Part of a small language model's weights: 12.3M parameters, RMSNorm before each block.
MLP neurons of a small language model. Each row is named by its layer, matrix (gate and up: input weights) and neuron, and shows model dimensions 64-127. Each number is 50 + 15 x the weight over its row's rms, rounded and kept within 0 to 99. A neuron's up and down rows have the sign that makes its largest values positive.
After each neuron's rows, "fires in" lists the words (lower case) most often at its 100 highest values on Wikipedia text that the model never trained on.

L7.gate605:50 32 73 48 57 27 68 58 39 31 67 31 47 27 39 54 18 25 54 37 63 56 56 85 46 84 12 69 54 86 47 71 37 34 25 65 36 54 57 46 51 56 47 58 49 61 26 45 60 57 41 58 53 52 51 44 26 45 39 48 29 79 49 58
L7.up605:63 47 36 65 63 35 49 62 27 73 48 57 28 76 42 53 83 23 63 52 69 39 49 71 69 23 44 70 17 82 41 40 78 49 37 39 56 78 68 47 59 47 56 54 60 56 49 27 48 31 50 57 50 48 34 44 36 73 62 40 26 66 51 54
fires in: "which", "that", "it"

L8.gate602:29 57 48 32 45 71 41 02 45 25 58 60 29 58 35 82 47 56 50 37 78 53 56 49 47 57 75 37 16 47 66 63 83 63 62 37 57 38 55 61 77 57 54 60 63 41 37 39 39 31 40 47 77 69 33 63 67 70 17 03 48 35 92 69
L8.up602:35 51 52 63 38 26 51 61 39 41 43 48 47 52 24 31 54 30 60 85 46 37 65 73 72 73 40 41 56 55 64 47 53 34 20 51 29 51 27 32 36 54 32 43 61 33 40 52 34 73 37 44 57 73 55 62 49 38 48 71 47 54 35 62
fires in: "to", "not"

L7.gate563:60 35 65 66 43 69 38 46 52 46 67 63 44 51 41 71 42 20 48 37 74 69 35 40 80 45 54 54 49 66 51 60 44 85 42 37 53 48 26 82 46 71 24 75 26 54 51 30 59 34 21 30 50 16 33 59 55 83 28 34 56 59 24 48
L7.up563:58 37 57 56 47 35 59 42 63 49 57 65 71 40 60 72 39 30 16 19 57 65 45 32 51 62 56 52 54 40 56 46 40 32 52 41 63 51 28 80 36 53 49 81 38 69 32 13 44 34 45 51 43 30 41 74 52 49 48 64 70 61 60 52
fires in: "of", "yellow", "suicide"

L6.gate221:54 29 39 42 45 65 50 15 61 36 49 50 55 65 73 65 58 38 80 59 79 51 39 47 52 52 25 73 38 65 41 50 40 60 51 39 35 32 31 62 16 83 69 64 30 36 72 56 38 56 73 45 47 69 46 44 57 46 55 71 59 50 38 49
L6.up221:29 57 36 51 37 62 24 43 43 38 53 70 85 48 63 19 44 50 50 56 49 50 64 39 52 49 38 60 33 28 49 23 56 24 47 59 42 66 58 40 25 28 53 38 68 20 42 60 64 43 79 53 45 67 62 51 69 35 58 49 55 45 41 54
fires in: "university", "us", "state", "50", "s"

L8.gate650:45 66 57 45 67 25 41 41 54 63 26 35 47 63 50 43 67 33 52 19 44 52 57 43 46 38 20 42 47 60 30 45 37 72 60 46 59 51 29 44 54 25 75 48 72 44 26 49 29 40 61 43 63 54 35 43 29 50 63 48 58 51 30 28
L8.up650:29 41 15 51 44 52 25 54 26 40 45 38 54 43 42 70 46 58 36 50 97 69 37 47 35 43 27 47 66 50 51 65 53 63 42 33 68 58 48 53 84 22 38 62 40 43 35 68 43 42 59 37 53 46 54 38 65 43 47 37 67 49 56 58
fires in: "she", "who", "i", "crowd", "he", "they"

L4.gate502:65 60 22 62 51 54 40 40 77 66 32 51 73 80 27 29 42 44 29 58 38 27 76 62 54 32 49 47 57 72 44 52 53 66 35 47 62 11 54 25 37 33 29 83 42 59 59 59 67 59 68 83 46 46 38 28 52 48 56 48 71 78 73 56
L4.up502:73 32 44 47 35 30 41 71 76 48 41 59 60 64 56 44 78 34 53 62 41 31 69 58 45 54 38 55 53 71 42 52 22 36 37 44 74 77 58 47 31 10 37 62 40 82 56 58 74 81 60 54 45 69 20 36 65 40 57 71 86 45 62 42
fires in: "and", "professional", "there"

L8.gate402:25 47 63 62 26 68 51 46 21 57 62 27 60 57 49 55 81 71 57 50 55 51 58 24 76 60 39 66 51 41 32 62 34 09 63 39 34 55 57 66 52 47 44 37 57 53 73 34 58 28 40 15 45 48 66 37 47 79 51 75 65 52 41 36
L8.up402:51 54 28 49 52 82 55 50 34 52 59 55 55 39 49 66 55 46 42 44 40 38 19 50 58 54 59 60 68 52 61 50 25 38 46 26 83 49 57 50 35 23 22 41 71 41 48 27 44 72 55 43 39 26 55 64 61 42 35 64 23 32 70 47
fires in: "a", "s", "with", "american", "international"

L6.gate458:65 49 65 33 69 58 64 47 40 31 37 63 75 64 47 73 60 69 47 51 29 37 52 51 56 54 63 50 45 51 48 72 51 52 46 67 49 68 50 50 50 35 67 49 30 66 11 68 19 43 54 41 35 75 40 43 35 42 34 46 45 41 43 67
L6.up458:62 20 43 32 46 52 58 48 54 41 24 67 48 60 57 42 44 79 37 58 47 41 64 30 65 59 37 63 41 48 18 65 37 65 42 46 65 49 63 38 40 35 42 56 44 40 57 82 33 44 59 76 32 40 49 59 53 51 37 54 44 48 66 70
fires in: "not", "the", "player", "either"

L4.gate46:60 73 63 72 37 60 55 39 70 32 69 60 69 72 75 39 41 43 44 33 30 76 53 63 67 46 46 70 49 62 54 43 47 43 69 44 66 25 45 54 25 48 38 53 50 65 59 53 47 45 34 22 25 47 20 75 63 60 52 62 47 30 61 35
L4.up46:45 46 37 52 57 62 44 42 53 58 59 79 68 63 65 49 57 35 25 59 50 57 61 60 54 21 52 60 76 50 31 47 23 46 31 29 42 43 58 33 54 47 38 57 38 51 46 45 51 31 24 62 59 76 42 37 33 61 36 63 50 45 63 40
fires in: "in", "of", "sakassou"

L6.gate162:75 71 51 26 48 34 90 66 38 46 34 46 27 38 58 39 66 34 32 70 49 39 30 57 66 29 50 61 41 41 46 55 44 25 29 44 45 49 67 25 48 16 43 44 11 42 61 65 38 34 50 37 58 71 23 51 65 36 50 36 21 60 63 48
L6.up162:32 39 39 60 75 11 47 86 53 59 55 62 36 83 75 25 48 59 60 30 59 75 38 61 81 61 52 73 77 46 54 44 57 39 58 24 55 56 56 42 59 53 38 56 57 60 58 37 55 92 53 51 28 48 31 57 52 38 31 70 38 86 69 58
fires in: "it", "c", "there"

L6.gate12:49 43 41 63 31 29 37 72 54 81 36 62 66 27 57 67 47 54 54 36 36 58 48 42 33 78 40 68 53 58 54 56 78 42 55 30 65 76 17 56 90 54 79 61 44 39 43 54 70 48 38 63 58 37 50 62 57 35 56 29 27 64 20 45
L6.up12:33 51 64 38 76 18 40 57 69 59 26 56 44 60 69 00 35 60 43 50 63 61 36 61 54 41 31 42 50 52 44 59 47 45 30 81 39 72 71 67 33 46 64 57 56 64 33 34 78 37 43 21 50 51 58 42 61 60 48 57 26 66 42 81
fires in: "he", "it", "they"

L7.gate271:47 61 59 46 42 54 62 08 46 31 49 44 50 76 67 66 41 58 47 33 60 46 54 52 52 32 46 42 63 58 56 68 75 33 51 49 52 57 35 47 60 74 53 59 53 46 38 24 52 33 30 32 60 41 05 47 40 41 36 71 47 65 39 50
L7.up271:55 39 83 14 35 47 54 45 65 39 31 39 57 44 28 48 56 67 37 61 81 32 20 67 62 30 47 41 36 50 48 48 49 60 54 49 50 47 61 43 22 51 39 45 51 44 57 36 34 60 61 43 33 49 57 56 48 48 39 29 54 51 44 50
fires in: "of", "earning"

L7.gate128:61 51 63 53 42 31 42 20 65 26 48 38 71 69 32 39 48 72 51 50 46 86 61 35 40 44 39 32 52 57 68 39 44 72 42 45 48 33 53 52 21 39 36 57 65 63 41 23 34 52 81 62 62 38 45 15 68 67 23 35 45 30 72 27
L7.up128:24 33 58 73 35 78 37 61 46 52 61 53 69 51 51 63 41 75 45 69 63 58 66 44 32 68 42 42 68 72 61 83 52 53 56 08 76 38 54 31 39 60 68 37 64 48 63 40 44 76 45 46 46 41 61 72 67 49 45 34 54 35 60 39
fires in: "and", "but"

L6.gate73:45 27 74 65 50 42 58 54 28 56 69 72 47 49 70 30 28 51 73 33 63 43 18 34 72 55 40 47 31 56 34 78 45 38 35 73 37 41 58 43 37 28 59 79 59 67 54 54 48 44 64 34 64 48 73 45 61 50 66 82 43 32 38 51
L6.up73:50 53 37 44 45 38 72 64 63 60 60 63 73 38 71 34 57 61 65 41 54 53 31 12 64 54 44 52 56 28 46 65 65 75 37 47 68 35 41 54 48 44 48 92 70 48 40 55 72 42 49 37 62 26 51 69 60 42 49 83 55 48 34 42
fires in: "a", "aegean"

L4.gate483:58 57 41 50 60 77 65 43 58 43 64 44 42 32 44 50 90 69 72 19 66 64 64 59 62 43 57 45 70 40 68 65 48 28 54 56 64 40 50 72 50 83 29 46 52 26 31 40 58 31 58 54 50 52 54 69 27 49 31 62 35 35 14 61
L4.up483:54 40 48 70 64 75 61 39 58 43 62 38 33 68 37 29 47 54 50 46 29 48 44 64 43 35 59 50 29 31 67 73 21 57 41 49 65 33 44 46 60 55 25 51 33 49 37 42 93 54 55 47 41 54 35 67 30 42 89 73 43 57 26 61
fires in: "of"

L4.gate234:48 71 69 46 51 31 46 48 57 41 54 60 57 28 47 63 37 44 46 64 35 54 50 49 69 49 64 79 27 49 49 57 58 35 51 39 23 62 23 69 51 21 93 29 50 72 55 31 70 38 64 57 76 34 39 41 19 50 48 59 35 27 63 49
L4.up234:57 40 62 21 32 67 20 47 47 61 40 57 65 56 48 61 55 49 50 65 16 53 56 39 36 53 53 49 87 45 44 67 37 38 58 19 44 60 33 44 30 52 70 55 41 33 62 54 57 32 46 49 76 59 65 52 43 43 44 53 37 74 52 48
fires in: "in", "for", "party", "throughout"

L8.gate563:44 57 68 38 43 72 60 32 53 51 71 73 54 69 99 41 59 72 40 75 47 48 00 35 47 22 41 38 54 55 41 58 80 34 61 71 39 45 46 58 54 72 61 52 79 50 53 73 70 46 29 37 00 47 19 49 45 58 61 23 47 46 43 54
L8.up563:73 43 41 36 56 72 40 29 72 61 55 51 52 60 65 49 36 49 49 46 40 68 16 20 64 50 23 22 75 57 36 57 54 44 15 52 42 72 79 63 42 63 57 66 51 34 47 45 72 27 41 48 69 29 24 38 36 51 45 53 61 35 52 46
fires in: "a", "two", "s", "from", "after", "one"

L7.gate94:31 50 53 39 63 38 50 58 64 53 32 29 53 55 70 58 43 58 55 39 70 63 38 48 54 45 56 51 94 29 55 69 75 51 58 28 48 72 66 67 69 52 60 27 43 51 11 48 35 56 29 33 72 59 35 77 59 31 26 47 57 38 40 43
L7.up94:29 42 59 40 58 49 47 37 52 28 37 54 58 62 46 60 35 28 51 33 75 70 66 73 35 53 84 56 95 53 33 54 62 90 54 51 45 52 30 43 45 61 85 48 54 46 32 53 38 56 50 56 63 57 49 65 20 60 30 42 42 48 60 43
fires in: "i", "she", "they", "it", "you", "like"

L7.gate364:56 53 44 45 45 67 49 29 35 43 28 39 62 62 41 31 14 41 49 52 44 60 55 57 43 44 32 38 47 69 48 66 21 41 21 23 49 55 42 39 41 67 54 57 59 48 53 35 39 69 55 49 20 58 16 26 65 20 46 39 43 31 23 43
L7.up364:51 31 66 58 15 64 39 47 57 83 53 19 57 60 35 61 24 52 55 45 45 66 59 39 33 46 49 43 51 30 62 57 23 36 40 43 43 29 50 33 46 45 43 58 53 36 60 76 75 51 30 53 50 61 28 54 71 64 41 52 24 54 35 66
fires in: "of", "death"

L8.gate507:47 53 31 63 36 31 58 56 57 45 42 31 43 66 56 41 72 18 36 56 46 30 24 62 33 31 56 35 46 58 38 76 53 31 38 45 78 67 51 39 53 44 73 72 60 72 61 59 44 76 63 40 75 31 56 37 50 46 63 41 30 51 56 53
L8.up507:41 41 40 57 36 63 57 57 55 50 57 93 60 85 42 62 66 42 46 56 64 48 45 24 10 52 51 29 72 65 53 56 38 79 70 66 23 62 43 58 51 51 42 49 66 36 61 66 51 77 63 61 66 29 41 62 65 64 39 55 23 40 70 27
fires in: "was", "is"

L4.gate10:58 46 31 43 27 74 74 43 57 51 65 46 47 64 40 53 64 55 61 59 40 57 78 52 29 48 51 24 51 32 34 79 50 58 67 64 49 28 46 73 45 47 66 48 35 41 65 54 43 31 18 53 61 70 48 65 45 49 76 56 70 37 75 44
L4.up10:58 46 50 36 73 26 42 55 67 65 47 54 33 65 51 69 65 62 56 43 42 58 44 29 52 39 54 32 56 42 46 28 31 55 81 44 44 60 24 76 50 43 49 47 37 69 44 63 55 41 53 12 50 34 70 54 37 64 47 55 39 66 50 77
fires in: "of"